{
  "hidden_size": 320,
  "rope_theta": 10000.0,
  "qk_norm": false,
  "init_std_qkv": 0.0261,
  "learning_rate": 0.00206,
  "batch_tokens": [65536, 131072, 262144, 524288],
  "max_steps": 3100
}
MLP neurons of a small language model. Each row is named by its layer, matrix (gate and up: input weights) and neuron, and shows model dimensions 160-319. Each number is 500 + 40 x the weight over its row's rms, rounded and kept within 0 to 999. Numbers have three digits each. A neuron's up and down rows have the sign that makes its largest values positive.
A block is one neuron, or neurons of one layer that tend to fire together. After each block is what it responds to, as a language model described it from the Wikipedia text at the highest values.

L11.gate62:487473443534476506506541543494472534533426439549541455528551583544513468507518514543415492443534485575440428472514484503525515533480510434514468498556530514485516581594509495553518507524527483528518455418504464532496545588582517555470459466589487490518463570606528481548549482535488446498501448508432597509479531448476533472485574501479531436514496450476523508530521481498521555447541500510578493485502452441473534475459439483462504512481436451491483480472479458514485428512531496
L11.up62:475527565490487499474354600517514500507506520478495463540456506492522542520540543517461507482512479492544513494549509495542549528449493507527524447469516498535456490497483471489493530533530443441598491483576482431480463464525485505482585519492550484475542487500485511483537556490500493503472502477503536515517513587499482498504520568490478544518523510514488525463492473636446573498494491496492525438494522547563542576518476497524563464505491450467440530532467500510535524477491533
L11.gate464:468525523520484445508530518505517501497537523561526544475560506476460495506476493577471524454499506490494484368496517558512542512501458484502476529422552599492489482488505523548514572566465477462519514480475547477441513507514490484485549438500411428473505472505518492499528448451509491506512528424558548499491545464555568560475458474430549517496564491486425542475457462454502519561511423491534420513493502555524474440535516498486576518483560455528515493487561456511476439494539476
L11.up464:487440532505489473540437477430490528550532517511539529530470521582545529523499566476383500573492493471500437506478537442506480463521450484550398549480519467543572520515470463506514520480528621528495510483502476490515523502520483530439527541454492472497482593466435515568553555526517470550511503496532505522543536582504430499479508507471461503505465471558557543533536547536479547485532486509502498532565477577504535583605454574477393483491499497574492494454478590488448494442437437
L11.gate691:564424506559466543446521536489413446554498479464558512510516533547528512532512556522447544441475549435494576493513525507525475488504538501541519484525530543519525465490506554516461454496618502555491514567489533498472486595519420502470491485465456476489475503535471564510461487461515499518440543551488530504500460485550431546481503518524500427535518559487438510471495508550436589464462510555435501371461446524531507471503491503488490475510503428465456453492481527482563515533517501
L11.up691:475452515553547449385485450504494497560484483496528444556541486440495459512490543541467540450566513468502494531529460529495481457539489481548494497501558573532477457562467523532463498497503490487489523492394565478499504464517458527501495463513467533462494512511544509464465464447482563461480504516514538530490518471521414447444474532423435543468521464442495511515558464409481497473466476543526418548501526547555454456497474450457488385532544468491542504492445467506553436521515567
L11.gate756:538460529574517428493569547453479534480535501522555495429478563436525532505507500522522511501468512413538491498532477535446467521505475494474516455505508479515479476490486467487416542491519540540452465449558472459517471371537506559512428510538472461571446533504476443473525482526458502441517545442480504519451521527536463479493497534446526432487446486520558510490529471476586450472509527491532528517544523502505465487522486584464474455495496483527502444463474525450473539490561461
L11.up756:512558525601506448498542534492495514544524472435524591543516516478459477494495492522576477500485457494502489495489549527482550470476583517491457430545617553485457483524545555524460557502589403510445529501552474500535457516475561553479485477582552457476469529498457376417535507440478434514554519432453553524455528496457488519514474432472443509483503482507498563547563513480524531485549535482449521529489508444531491423535428444512464444570549532499507502458479464508472523564502496
Responds to: Article after "as"

L16.gate4:525531513563495531498447425524466491486432524484530561450508491486502500534386515512507519452513536508508556524488489503482477479423537473422522422523494525500498568451520500424570442515571421463525576471479478458476482433584436510444548473487542573495416499531517485491540514511412502518520539441424463493465489569521456475477478539533556505486516458442493515520546543534510471474447463465499465530491480490491458553510442467452465453511570489543561551509540487526510505549503495
L16.up4:531575522481462558493449494439517499500513480510608511511517489511505460554527441491476459537520471416572519536478484554484500465502513509486509425518508478507491499519489455481495510546578526427529529507562430472483430509558480501502523427494558465492433476482432450475544573527490481533539457482480509497530511487521522479510519491554454564456490574544520509473570520444508477511502550418558459555539526491478458495433487553508487476398609433490437524449551402505480451518536488
L16.gate33:575450511533578530536518521533401481445468514510426467424542482497504518470519503502455474439534502442540486571488495507506531522492534506468537486472476456507542471538443501430542459534552505475508501589498534499498473492502478487487408477520533479471483487586442487543505575472564460554535465462410493460500477530575453529476528449500492453453525549493517473422507558480619515505511521514508493513507519452466581489506447487565443605460537534466432520533559449460547497472549523
L16.up33:520495539449435517563445479516485537530487496491561551494518481475474544469481500450496506485544490520465409528453503473497509507526521478555588524500502460484480544477508463502479517433554485426529535529465482489467510524423569492513554461474530496541520430501485452441473510450546515507472578502539494511464449497495540506509556398498598466473457612471552499426468427525532441491494474480478452501528509489557504448491502432516526525498509549480497564474553515454433471523515557
L16.gate137:572498513506463544521519488496455455475493567467451549524508449444510447480462426449529511531498477538501478476491472528562516499562543457508483579481471474441514559456452512521440493510496480544494509512480566534499474539489434437521451508440559562485526501575466495507464522491583427521577499494534492477535453409548536458489551493481494462517492450442536502475442536400552489444542441548552533495538507523451521496536516513496543506526526457530497551498458455519600473569455423
L16.up137:495569513502533445489495535546512433452466560553500534484506499413493508473463539476491542503474518539477461529450466518461562544421504515500532529442488472521534492544496529525534508434465519512568571454516501557511447469508453509584536432503475465546594432512488477519440483494581526525550570549451527473508478473480538485491526488457547490518563506524526503481451460546460570427417605496458557496492518493509495510514510565515500482431513519431596491485499483512530427463614569
L16.gate378:517509529521499505500401539464434476566491456385582459510479420478465551556472570527474537485539525457487497529476521554541463499509458480490472554514421548497564474480516568512484418564562434505468459539495538463566536394528517476496507473519525549480491466551542475517518502492484448503464483556508494452521444482537477508506495487530578508482468440520538480480515518362549528511525530496519496448489567514415468475522451411533452530458557478559534522479530513485495461525496481
L16.up378:484505486489458517493484454478419462515440485415534489491570491497462509502480543525493509483486526454424522560466586509423508441444501457513464506478515521452592623430515466441515527548581419492472515476487461486589488437544501458539544435527539454452535501494502460538467534433541488509493490579459497537490467448517487547433487497532486508418508543476520558584508510417461426516469540435545480509506552503503491465552462411499496495507516557470513541492529464527544457527478462
L16.gate492:578506485493532455464470445452441480538549524434546552515522482513502492509493559490472547497567584530519495507561499461515449504508492566520572579487471479489528537449525464516500520529559439463478457523540480556561507505497533461487506435503499492512505436479432489540481551428500534496498511521521514512496478520512524511443511540500491513504516452476520513472424530447520504464444395494465474491481480468531439478547545468536472498468531509580492457545484477501493465477488498
L16.up492:524539455501595378496473469461428521530575456521495476550512494486514560522466585503458588484503535546565524507508507471513423459502446547517552558500448551466490465498485522484425453555481445400440499473467498567543531497460535489489522488523479509539528489489465513517451511443558517529463517512493516486543478536496552520465523448436537535455541452504534587481439520458540490428473456534438536474480482484539504538531543495485479610426583516505473472514507474497542487511476417
L16.gate644:497451451592497559425468455449509426552538535497460516447534497485481486503528545463456519495471481469514458512465528556550506572548458472493539501516467493508455537480461504510436517506531524476453561492519509493554473522445466531505513474552571511478531532540465482539511509509561501508544513519466527525439557502516482481499621518492514473467507490527495528479510527528596467435460365518400436486513507431497515460506528505517561463483516524491452432498566466610524492467549492
L16.up644:543487467534522495514432452433521505492525513473481465465513512534503484491557508430501533538508497482430595484493523603570535423546569578543500570458489587478501490480520492542434494484526490480553408513511469414513503485477483404471495462506491446452554503612506446528446538523512487419470529517514497411465406498512496532461561386483424573512533503518532549529444453425546507489534458532531573464525470506517543492495434500506514484502461549408525442505482504553496519490550485
L16.gate646:595541455522504501491514541557530493509435529506511469490476550469498505469567454531492488475542527416496589525493490480560458500480516519501496432447462499443456464553485464471446446529506542536517459481510479509535520419432481474471529457438609464524528501521532456538449468504510433551464494472528464563468504491494475501507490500547557459457489520477509511534530536488542518462469508528485469453549407547508516510497521556498516546518538448493471520540488557524506559508446493
L16.up646:537479507492490419533486488493380537554544485531490409546597505438512543453593361514564477522523504533500438444507412455515474456462500565446542551506529462421514545577517513466429538509482543490457436513519468486454465500471560506530472485464485416504527457518513474489421437426545466567488515511463513435483490545457572517471550506490504472439511509469542555495512487508530508470556461472457554535445418439528514457502471506476406515460504519512460474485473532447553509448496480
L16.gate821:537542594555464479480520459624481504476553524474479491547499533487465506553492525525525516517431570499543481479430519487526475561516457479571564437506505515451477469504493466534517508534576523429513541470537525502474483488516518462497493562418519501515567461531455443485453530528571484481486524504543466431447455488484482512553450517567516491462479447503564459448480510527398554463564521495543514522526542498456551445493535560499485583521504461528514565491482489560509484401465543
L16.up821:500477520519507502469547439486527489505443470464505431515459471514431515529498497503508578441428506497468448547506483500580488511450498517509529558522450536516432465541504498536541556454504538524517441494433549531498506492538544487435469466553509548487542437427515470553461521588540482519469449438481465481530436495557533486481487530473437412463505560556495522478534570486470455545473547454488481503522459491493456556530564510418526497553542518455548521575480567547476545511432506
Responds to: Place-name fragments

L10.gate31:522566522550492452541544507459508526520562447587520533509491581574537462496541494507512476550447542466515525435488537538528497531431541448504542560422438501438495532539546540562509531497561438458569510509477495477562476456521541524485476418496497454541502417557415544534447468531443490495518472485523452501463428431456514529578506530480501482530484535603536537474536479414534459498479511454469501483584482475529474466506466458479521575507482540498500498624529526460456528467510551
L10.up31:502526457538599475494486521523469446476511486501417471495487486560433541448451512519487499551500513547550447500443460554481496536496604525553603505516504523508487543536447470490566565508506429465471476530536506518492548455488446475479565471446520505507470462462440484516539500442543512495494468531491520508393528473485495506519505561585467564500473485491407424466572525481515495495537506496531541494426552508571608444509479488468476489494529517444470476519545486510514495503533537
L10.gate609:482539545509519496593515492478517520532509495496433444500527535498466581502442535458476557459467572517594486519431504531486568465562527564529530499477511477432425520511477467445534518511473534504485515523502558551491532510477506472509529420503531476511485455509395507500454492490580536488548453506431460491448467488455469443584475541574483451541472449462477523464515499502508538486513428427540473520514617543449467511534522483523513502511520489481441495563487474464530505507522532
L10.up609:515515533542525489465564519492511477535499561593514488552550518567539520508482433556477541548466503524569448521552540474461480464520535544522417538452526510509471498556458537478506526481518447578440557572520505527526497519529500496490538443466549451464534467503474502578513544491540515471554497475492426482446484506487457450472503468516518573535465495593535465483497472459499506476479526467527584454508537546445552495447437469472486484488510603467462518557526519491496516469490578
Responds to: Country name completions

L16.gate62:490477547425521465520430535526513500490533474507546531531518550518468512492516423429446465517535373456619471457464463511510472554535461445496474542453495540513591476438493481484473568504469493510557490463472531526519469587571474529504478445539548510460537530502464560460472480505488491535510556511440487477528504439482579497538492521476490447483574526519481514533518424456418569426516498552555528568490512471468501527496493547499510544533482558530463559524452526472506455565499488
L16.up62:446461518545583479492525495549469463500419540446532449466517457419469487577568532439436513557479489508483531489536453509508530512434467524455483496509491438487451492474476494575513462539497514495442503541503496495486509468531463530499443451505509468460421450509499510459485498496557563460476447529531555502473527523511540520579425522464583550539518545534472516511545494585490478473481368451501489478456415541542491458447508506501510538444523531456474497521525459455507450526516474
L16.gate223:461453544518488515414495490510444500620468481419565497466570520498563486501488459416548498543480509512522523430486559553532476532548462522470484607443493537481390460508554521485486474474416482603514535476500469373473420493488460496482431538507485481517495456465530478466505486422438491517485565449518527493449495495514548520484546460512459541443535450531506518494477484483523576483513494465483495478446516484456432544490444501496540511520479530482460468614487577570420496505473478
L16.up223:451485566550520528525497527590479593508446475545470502524607485587567568551538432455547445490544526580529525442483477455565558514524464535454543507437503503526567434526484575500504483523484481478462495484526484498489423543490486550415490513562532434477495472548447541482489458502549510487457491486481513441436563506526447480530476472480454469523502482516504506532552518544433504582465539485511501503524512522527526452530580451442516479506480505470497498539448452507495559550528495
L16.gate271:592516549509475458519473504522501516521506533499492466519472477547466432451560524473516447518580499471551501388524487557523476486463529594537484545503407453548473484521474506545475487544395469477539547473555447527467505499482566454427513529454468491439505499473521459469473463495415516418535505479441525428528461471515543491601508478521505417472509431487387553485415467489463452493481526558500452522513549548478500467444475461447498553498440589498421455464476465592525487485512541
L16.up271:509450495483531528490454556546470498557523544534479527377469505479502503445506508509492413528484446467546486536530494511517464594482509546478535491518429481534454458432490462498592510565463443586519512501438537515512463467552503501496623479529488455481537533461486494506507509552488528474529539557450497438562475527584565476499470453481496536461550532486436549504507507477496493513434566508489510483552483464448500517475470472476478558533488493463489471501463516514452545461546562
L16.gate354:474489446462557488468487445473507483439521491483539454530456520567495510475495538452487507535524458512598485484508454515481540442477475500548569563512481467582421505477463461564569469469516556501501555530522536449557482583483445487504534435538433518525472490581426622525609546521566532516489531471463588469480459498421456533508489458517551540529520503422479502491478502493490503490526470481498524491514474653516493492443551488494538522531440470534539597456455423524517515509547508
L16.up354:456457457538487457484483574487503452524513471519463467596446457489532537519514548521535462481469507511531548447504442494517516477568540516515471509516443520450452430492452433476484500574556505516451470551508584552559533495510493484574470473496562381501494528519459521513478499508523481478494465469544531521497474462582372536459501494537489533552486489539466555580490484508473492465497487517572464436486504502562546454570557440490560490544415498526492423500518515518513461518455517
L16.gate479:524470542470539470586446482497487413538454506412506554530486413537434460452500546546475377487558508530487464482492472511451495522471505473481507486472507481435453484533453518434492557529460512500478534535509451452477499538443514528519467527583514506544459507504427517464543480529439421490498452507436559446467462488513481465516531547530454512424526532538540475456507479560483516502527488493463488542475529526583505543513463538517509583461495441503455491573538469522543510542528489
L16.up479:510501502541417426506419516513508482499529498571446571511475557562541434502480546454439491520533436512517539528530441593444531464489509547461510456477551464516516473520517501506429464510455468484513523577508454431484420489563422559499478499521516504476531510476436512517477475430407524521497482471518488450502454507438468569558507586530537599514456519448454439535495482460647526495473547521542549499504446464548501504500437488541526494435446521488514511500498542508447522561487515
L16.gate569:537509504464509437485548542468560469549553566541583552517523453547566535484564492418538469502514469573535441532431500468563469422488412538472551420475494517549523481505548516574517554542458492529470488540556511448552482482514530493490544476491468522514519453555525524569527507538559585535480536501458528480515441487570558462523528458507511470495495541459552503471465507531543493479564528454494507557465547511525498462503499525500505539461482490443475485490459471479482491450567525
L16.up569:530407488518483578491462541489501494528475508505562506459499558472506474500515537447507502509477549495411457444525468504488506529470496516515474463433551508513553467469498471521457493566560491515430535512504511488520489550450498443426484591457419549499496459438500506557480514515499475489545543427497570490400478515556535524509522499521591452545562501509479537405496545475518473532449500455558500494455497553518518490454478507455496532544457454434582553422486519577435453470464514
L16.gate571:529529483497534538508555569512543494461500482459459447496545525462520510499547528501544467545481482542520470472467457457526440551497478502480485466452543521612491488519522447470423550570583463480539416540580540521493487481470505569513511552480426574529459517525433537531499458513521503511467466483534497492466495483466499493516529554439494498487553438453454452453422573487434542470460469497490597467493535548491452582463499484505484488470421541541523506508511455467477453449598454
L16.up571:558488565529423513431478490560496463443465520491443505490433461559470518461444436527497503522419540430514482558442473486560448484546583508548479436481519535499479461499519529502557564488444491456450451489454547506491478433505447462473511554511469423496533541539449472449445509512484488468438597423477490479545478529559497487463453499457497456425475563499515465495515491512474558448502564534488541449493484520574500565476599542496460484548415432492533481526505418491536443477523520
L16.gate695:497517491479446516476566459493514516516489457511629482520467552477470448459491471490492456459523479472535514466509536518540536490598533513496507572450520604472514519419491510540456530475482611477455519498545451508520501445508503491561440514498502544475536536523444502521566399521455501564540444496480459513461492482554522535484488502466519545493461452524502527523532507578520522521488516524534494511451506535502512525531487549393518516494500479483533544483527482507521459496511509
L16.up695:436525600414505498495461501552468549451504473548504534490535509475519440503474507536537528532484518537516510496505524466488513485580498495592519461451540516503522522439467508542421487511509573392415508412448514554434357500470446569536540526452467444524441466506571526387510478493493485516501503509475448509495510491458489553492370490530458480524539528547540508488476458437515533541547426459530472503519495589563489497499486449509511545472520481462496549473403506462500439533526465
Responds to: Indefinite article "a"

L10.gate38:557449469496505516414531493491454511513534475501463528531495574470492479468545509499509553456467560532510488473426475512456468463474472498473469521457448498493490537489477488546489537488486492514526591558440498534469416546505470534377561481464433517523526466541539459518562541478461489499483504546482551484522504525485467463436476517455514468503489435528501526505538485512563492481495538455476465491455497434520504493448505544583460467500522531448494567449560517545503486442525537
L10.up38:558452480507444489517529584439486500526579474515512405533491505471516507537531506504584539459501583535479475516489488475508458481458423477524447537481471485525522504519507559536562592534470492529548454581437479494482588449550458482484545497551530450428535495457536479522466462569488585499526486508493518496498542512497518451507502498480512512480504492493536425590526507523519479501515462474528433494501509519538484446513515514493454446549446446436546486532465412475537526479444469
L10.gate84:568560492420513522438457466464573525480520546469473538520561535503540477497473551495459509504540510495396560491497456484422485499532534483444458484524487443522476506473484512524520490570559506484502558489506460478436491538491509461482512470537538514451521452489505545543496475524458532521421509531470527463481538526508514505452541534567495415491558450504466552467514443487518449465549453490433427524517579521479552494512466460471472501467464475541516480489543486458439474514466500
L10.up84:500521464455496520479427493538506517433504524490488461457518574487567437527523508487460486546529531510491534557469396464475454454488509424402443433530434423457477498488529487437500474548515584481507590535476392529531509433514438544503507431474479461514541452477492553462512453519505523493426493501585477447519527533483455532488509476513517454494515529547499533615507436478555469469543526529457550484501552474506571442480515486533518551404431497479573516458464443486440471522465517
Responds to: First-name completion pieces

L11.gate485:545566534466495514497482517525500503527434428552565455497506506463481483569434518477468480500471478481464539525463504384461463542481490486536507522531428468476504507509474483431501489557531437471549617481491534469472482508449485448537552472530449493438505456505482507537496477526496575412475550513520501477446530603443526500452516506525558454456451512533510576405540457426464527473489503441435534524581562542552438490479529496472535540443571518477413576476482486463472535551522561
L11.up485:537446546533530536521467589522567476487498465461591580510478527442535535540465450487534539503524498484459475545520409512494473516488490446489498466503480527513447500585543526461509580489567473475556534523420452532530475461488476470467459474464518545500437491491559524460492567445502586467455503470547540478566554510470476539489453446455541383547487519468501482523499470493498477551529568520537489522503537451454365481557486503486496515477520501520525476418526483439524525504559545
L11.gate540:570501523543484512505556506495500498473533479470474450553500558572470517476503585460476455514580556522484498492497434483507538595479476499417503567509527533491486534558518552502493503585501495530511572492439494439454462473551532463464566552442511517388544481446470460462584484463497560533434507546501493537520464473396527499469456506495532434520475519532428513475515440489545456481494494500478510445574481510483483446493493506517523491449482489458528499474417465460531578435521458
L11.up540:522414493504480508538518477566490471469525383444461461557529564464496451470400549441483504538578547523443514568558535522443481467482497529471444527510479463533468503478530480504482494534511512520532521478459440522442458461507462494430593534511513492435510469545506501536465461530551509498487514467547435467530520465450595527440519520495518440406467498518472499434537474539501469482531505505447498564540522489456484451454524492525555505417531490475540523526501476455563556447540539
L11.gate564:471523499503482533510434555484470491503470457533506495523469519484524458474441450374531496461495501502534521522505424529511477534488528531581519497460562499446523517518547506438526468490550441409449541505572443480503487595507458474463480476435507510489464470488490430533496535461547471406527495568455494479425527456514502542535427560503493528485461491545533465477451476438478508470556460421400489528536493513557524444489420480515468538500546527506454570473543441550455444466473540
L11.up564:539533591517587502581532475479460515568553508461507452439427494543520597502557435499475495502481525517484519503504517484546535509544527462522560428522527459524553565465473433535481543523496561528535490522573444454467446474524527489524435422537534462551444470456535465515514518498553509452603530594510508503539492511483474460502512524557498562520504494453480473436504471433526553488522474515555527496523503430481514528500481451531461432504443375542483527442565493459450507468558487
L11.gate620:542513559466481562521505490544469459476548517535524536494484472545539465558477539539554510443460537505467525536512362520526477464513546537551463483469458469476510441492556443504426462594506487523477525447538487496485482496521438540469537500532473538496490472521491571468477525545496532462426483523544531523440506453470470445550540582553484492504411481484524485448506492520492466453518431503484532549506543450425427496488450470487498545438469537560464488508469479483506480488499499
L11.up620:457521551534575524497474588530453474516506462451424563514517497474543476481525546451503569535544547525459470523449526541480479490469482497537494456477398532515520484516497556524468555495598495523456561528483473465466504441522518525508496481456500556499473475445497495481529400447475434492417456517534554520492541519499454479527478433529524408448556471505452586558462414576461496511509479484476529465468532467476517461564487470485497466485470512544432560564481501511403528491440478
Responds to: Given-name endings

L11.gate67:518449483494413521563513516480499472463504487502457434490575504512419479527503516507482507522543531557492540544516496513486544490481522526499451561491455460532575497465423467454544522495471542502443475429481487450459594525464546486526555414473584573458472440546516448507540455483424547506491517477495541488589506497496559490384529443473536561457461514502552531490504555425462472462480462566422497550509465562421455442455449490455450452471487495509539546517492480559434533505511494
L11.up67:514482487462459512523479459486544430511471505581517527538496520479514412515499540505459503449494450512489451533511502514528493490497492432493494501472586467473493464452548429436525522433504540430561506558500473464519449478542485429517448525421511437502546441492495495549541434490470528476491500524526449479538568528564497510449520568492531456462474480482537477509412490540401565566473472515424563519479568462525471530440538490585452455422498502539562515555491525451414442491513494
L11.gate142:537590518570497516491463515539468514511525524474486414485552486405468442477511500542483510556568523477458523501486483488488492483576555539519542547531533510541566530409527496479520491509505443408464469417517513475539488513494527487505515477496511511452474432499538482470477499541489502523450526482491477457526526570481484544525567496515565441456510514591443585504516437428518473529473427493582503514468569439491549455458493444520463521498389496459548534464547541449476490475491514
L11.up142:464537485467425470505469520509534496465477507539497502486586478463556425528461575482441535432547509515471578527474433491471487544442511509409419432505394530453485462481434556496498483464457511497467493474517479541522507490486529535520534420481545499450519441559415568512490462503494556386509424542510535425444535509554473511507497528541520446493513531513522429494535514482523460512494521475559531527502533500480506514499517533474491496437442488524534456506518522504447482502517497
L11.gate331:500541471563499580507606514537593499487539441547547458492468486430497450417508590453471563516545530479478488562429460509528533508396503467433434546466521527506502518512564543481549488594450469434497483502454390511474460534538531524547537468586508451504518487520529519448452486508520534501458492493500467479409556488478544496480486483470540488483431572504493441500483440502454525546445499490566488495561546505521506471402489575499552525583479465442461482556564481441441422478504545
L11.up331:479480552514454398426496517538492501488505563478487464538435467455515477516602560567502507517531500503449551473479459435490437489483493501478514534538445481443562448525545462551511505559505475466486534475546477474448402476555469521458496485497521562515534485456432533503510448558448530520486494536559512536539465510458519473528556456481505514483474392562499489532519463449517475475513467491457455477545489493529557444527548500576488503563477538533449537472467495464613504476465494
L11.gate348:473481441548540485493433491474518512537555543511464453496509522420550463489509477492483456518470481440491551538446472477560462479475524508476454462492476458556474462505560602567480518432486546511464527530481472542439490455514469576498450449517500438494547471454499459514442579436529494491545485549485505562480526532495443524460513456456615449458503429520536506501582441550476527440550461448498548442488494524524516459532515456478476543505456481517535562471524529484517493566425447
L11.up348:537483529536509503460490529465521444530480500521587537439552481487501437544537527497465493580510499446420585483444465483566456491548496466538558435499529444551528558496513460536495551504540537575533476556493429480556565540440515449484537498441564462489517437554542529437549467421536455497519556465430497470546461443570574436436503503508468474452523514538453496447482536578479537482479571508535501504412473494518510525478582459486446571446494499593495453483497515535495498526481518
Responds to: First-name word-piece completions

L16.gate65:528549576573491507567520567519517467514498544557457437462566447495466493584501504493483534487521425527481457552482552470471508523517526501531503475492479580484498524498515540494430524569518480460473538540468468539513487520473564518548467391509565518513483486470503536502574541481502488504506488518524485501462476529530548514517503527491486431540560471499409566456542470390474453561572509507517513460463491424561482495497545524448432559485425491489581462387575496529472496381431581
L16.up65:483507455518499530515478478488498519472452510538419525556590488471469511512496529542469542469614492505522496452534583498539496511556483422523505501508562429423572554453497561490505511442522509477543487426497460555537522558531483532459487446437457477541587499539474518522496498536505464571480430518530528455461487427591469464523530506506552470587555486523485542459494500515495509507526469469516481464514516463537467481521458430519492572463472438479489548441553532501502459486453511
L16.gate91:541539520563462547480482503496483533509476507514392500444495541469439468521472520553418546483592488454456558550550621496481477492465489546526476494531494437500460551395522432491450453573462504487545469495515493485440481480397498470459512491556454513448484476496538526516555431479478467413434480540534411478495475526489489582440532447525534408496462463480488506472531448534425475537527433459505486503485547453508486441477545492515550538519448481531565440513578443468462483459503521
L16.up91:578509556446419499486467473575534490491481484538495503489575525501510528561512514451505469488519436494393473479493476462547582571462490483510457505580459496492510538533538508457499486475498522527499533451489429518550514567516521505464500545519461508517496523478486524441480518410540557428469491439549567454511520513553508491495504502488575527477457537498484546466515515462503452474479467463455494520494472597513547459556459444524503456451467516483472544541530512438532430375495496
L16.gate281:475507460550476482415514529560520469425470532488534488528517538425486527518530517507537494458513538524472519437458451461528482513528460569547472440561614549521521483443530523578523548521459506501516540479444446467442513465430530531555424474541513494497522508470489601491485520476435487477445513514548524457469426496570546470535486522463453503552502444491484446489494496459461509529482467510515522540470582539517513480554521530490515486466504480482486467460551485547491536468562443
L16.up281:473534509477472515527523498531533442510548542422524415480517466524441478497554541548467521562566488433511546481472488508528534477529545579485492450433431510565513524512604523532504428516455523532529451485499497592460456526557520494574457523481515536448492470520470470534511475434562405535562490427480535483502511551575597419473457526415505548508482463565470475516469533578446489573507500515515531474514470443513463491536530473548465509491520515511535487487472507471534489522560560
L16.gate314:486496511532499559513441505511507472477482482474477464502553471510513487525524466511496539505601515491464471521446488492459471355459497517467462517535580520452481481432542450526535580465545524589489553524471369541559504502477493533488521469518539471504581518467451523512499517376444482467523507553517553440408565550452518469486494514488461503488383546486482460505449474471477472544538465451457538551511589482559441579537405505469482497549460484480511563479555544459432498486454511
L16.up314:485442561483423469426494548524534458406449456492445536520553483447516514480516530397456451502485558537505489535506516496568399531527515524525522544462503536449566547445514509493471481500490508497470461499498473522545497494476552500488458446496572552504486454453523569487513510479501485511532500531503521512528442465460565520559436461529500471555551479509518504556468432481519424495541432534497463517537486552515470510504518534476468479505483484487511532543454495488514463510498468
L16.gate623:543543497583518574537508515471467511524473471468468427483495505486586429502435498479526468535521498526499398489477465556436553544524429503504505548495541470551565522512458466520482452520532489502562529448539435449541443490534513436531495512452484526404540572487488538501546546572472556477467509545547447516500502496506460521537573489469462537453469485567458523450531417454536508508507519456485526522475572508525570564531486463484532375476543461478463559396447460496488546446499513
L16.up623:606489508440453471501519486470438503535482508448489499533608573380533449551521527515529467475477499498504486526472454552535494556454582463492527481480463514478491590532445497527510460477535463512557507531493484522501455515462578531525513460505570486506488487479494526503512597541553470561517498444593476528483440466491531488507502514513448511441466474499528443540549496434509548398545485542491530551475478502539554464485442472511537540437483445470495460508473448511505468529517469
L16.gate629:530566398564531427468470483468510509461500546518520552512492399432430553527468524488488511494485476472482451532520477569487571488512543484543507488496496442439595526554471426460604513561537459407545526527495527524510453536525526518488453451579576548450440447498513510581444492510516524496507450540449493538498560533549546571421559533505531402469496503512484441509437533506492527545445455506518485484438496494537431611489512521521508472472517507475524536507502515489476453595498533
L16.up629:556405588508498440563518474497512458473512436483576511561404494449530588479443541493444437465487447463505500459477447492477489474540542506500507522522468512473531481511454482521509494440489540440478548477539429545542459559521531480487551492524576480523467466428512485506472550505478453489555512512412454502563535499517505527428517498490478537434526514549486495510521486414445570543536506598509515589544488584540483469487514524507534509492558457512470521503448481391516560544503452
L16.gate747:525478467505464547522488447506483592495518488463498525460412512542563494478535516492507476479488462461451568454531495562429460552488459533560529561526451438453534511502538545509463440506568442478501540430472444551457442531479491543416461471530555465565524533491509497508490491458474470527502493497558500480486483510521480482545539490448494533510445497487547489503499456494432503554486534475525512543397494538498491443489509463533549505484522511475460598497547469481554477548504487
L16.up747:535444462426520474525486509479555539487428539481516567520582467510516476525489502415554530515437514451397544541433453451499561475472546539444506537503443537448427477522530463550469516537415514498508551565485476509470494484471480481537479484524467454536485457517505482485463542479512508466510502506522540531481531463481473537510509506479481459462503579461521517454492537450473518500504514503489430522443479450539512528550601506424500519465489478487515548485508443540476567442509554
L16.gate770:432522446523504505529463450519511540523490541495474445480547439478534524502466525494489439440482469464466542571433485481493536464526500449540511568532462492425521503417462507536504474482478485506470514492546367574519542545475452508524589430485467483519485503459474550514510489487507540493501490527553500471418517435506518530473535527463512505587480522490488640532505527494515447559553492544562510514447537446524432440527470492571514507428481442528522531468485524475490447512544479
L16.up770:433443488539527461504520555506481531504545556472552450419519526516501483549434546490502493556499508528460507524534533525532471455511452472438517468548458443478511484490557486507498475520439564517491527483497422506397478570500479516497525485562526592528514498545545582432455499482453494449503556515468496458418497544518507514495503504505526504533470494455556483545510565469598539531596553517512515576503556410479550464559573567538446509393464472476544470492512473436467502480495515
Responds to: Mid-word foreign name pieces

L10.gate220:499450483450617500552460491458486476525423411517497464527523464534556503422462554483515477466518437496534496444460516506500430500512490520521465472576512433463472554472518434489557522526524530495496562460486431458495530529494470497482500480507546481603524596502479509490504470503501467513453535517411523509590507478458466448439531583519508472499462475545548529512426498529551494529512457494430479496491454574473452502537462459467530468528490463463517399557474536405551517517523497
L10.up220:490476494505511486500460546470505486530515465516427533572502576445555524497516549521552483460555497520505568445513488511495535465428520499525522433575560465521567476451510463442418547522487550466561516517527526449459545465465473494521482492458509528459509502464445496457531517486452514511501496518537528531526504524438500453470462470514538540495504506577498585449447463532530479535460529445516523545558460517471407461412464528548577466502471498533481607435483436461529449541500467
L10.gate749:502495527495512462531474537477471488509445517461475520508489505526513482545513461445444463573543510510534471491532551587431496527500437510494465386575520466461482584458478506447538508536483555571459449551451503456476480512442455586525486457462499463547509475468451536463493537587463452503444508500523494491537496483505523458454541495433600542449521408600476562521486505504574477495548447490514519505597528577502524539452510507510505460529431479547530500481556590415547453488484440
L10.up749:509531468476505496486483480445480530458477489508411496411509556545544522549517514588488548529585544530518424514570526569544503540442507440492444433540562434506523549476525483447485439533440536563517448537503423485511466494444469530455491529576480488524534460391485539482515497541543463439526500541507482478507509494463501448491438477477509549460502413549423530509419447497500461479491482453542531546555503549481510509487449527531559494544509521503517529425478478424537509456505515
Responds to: Quantity words before nouns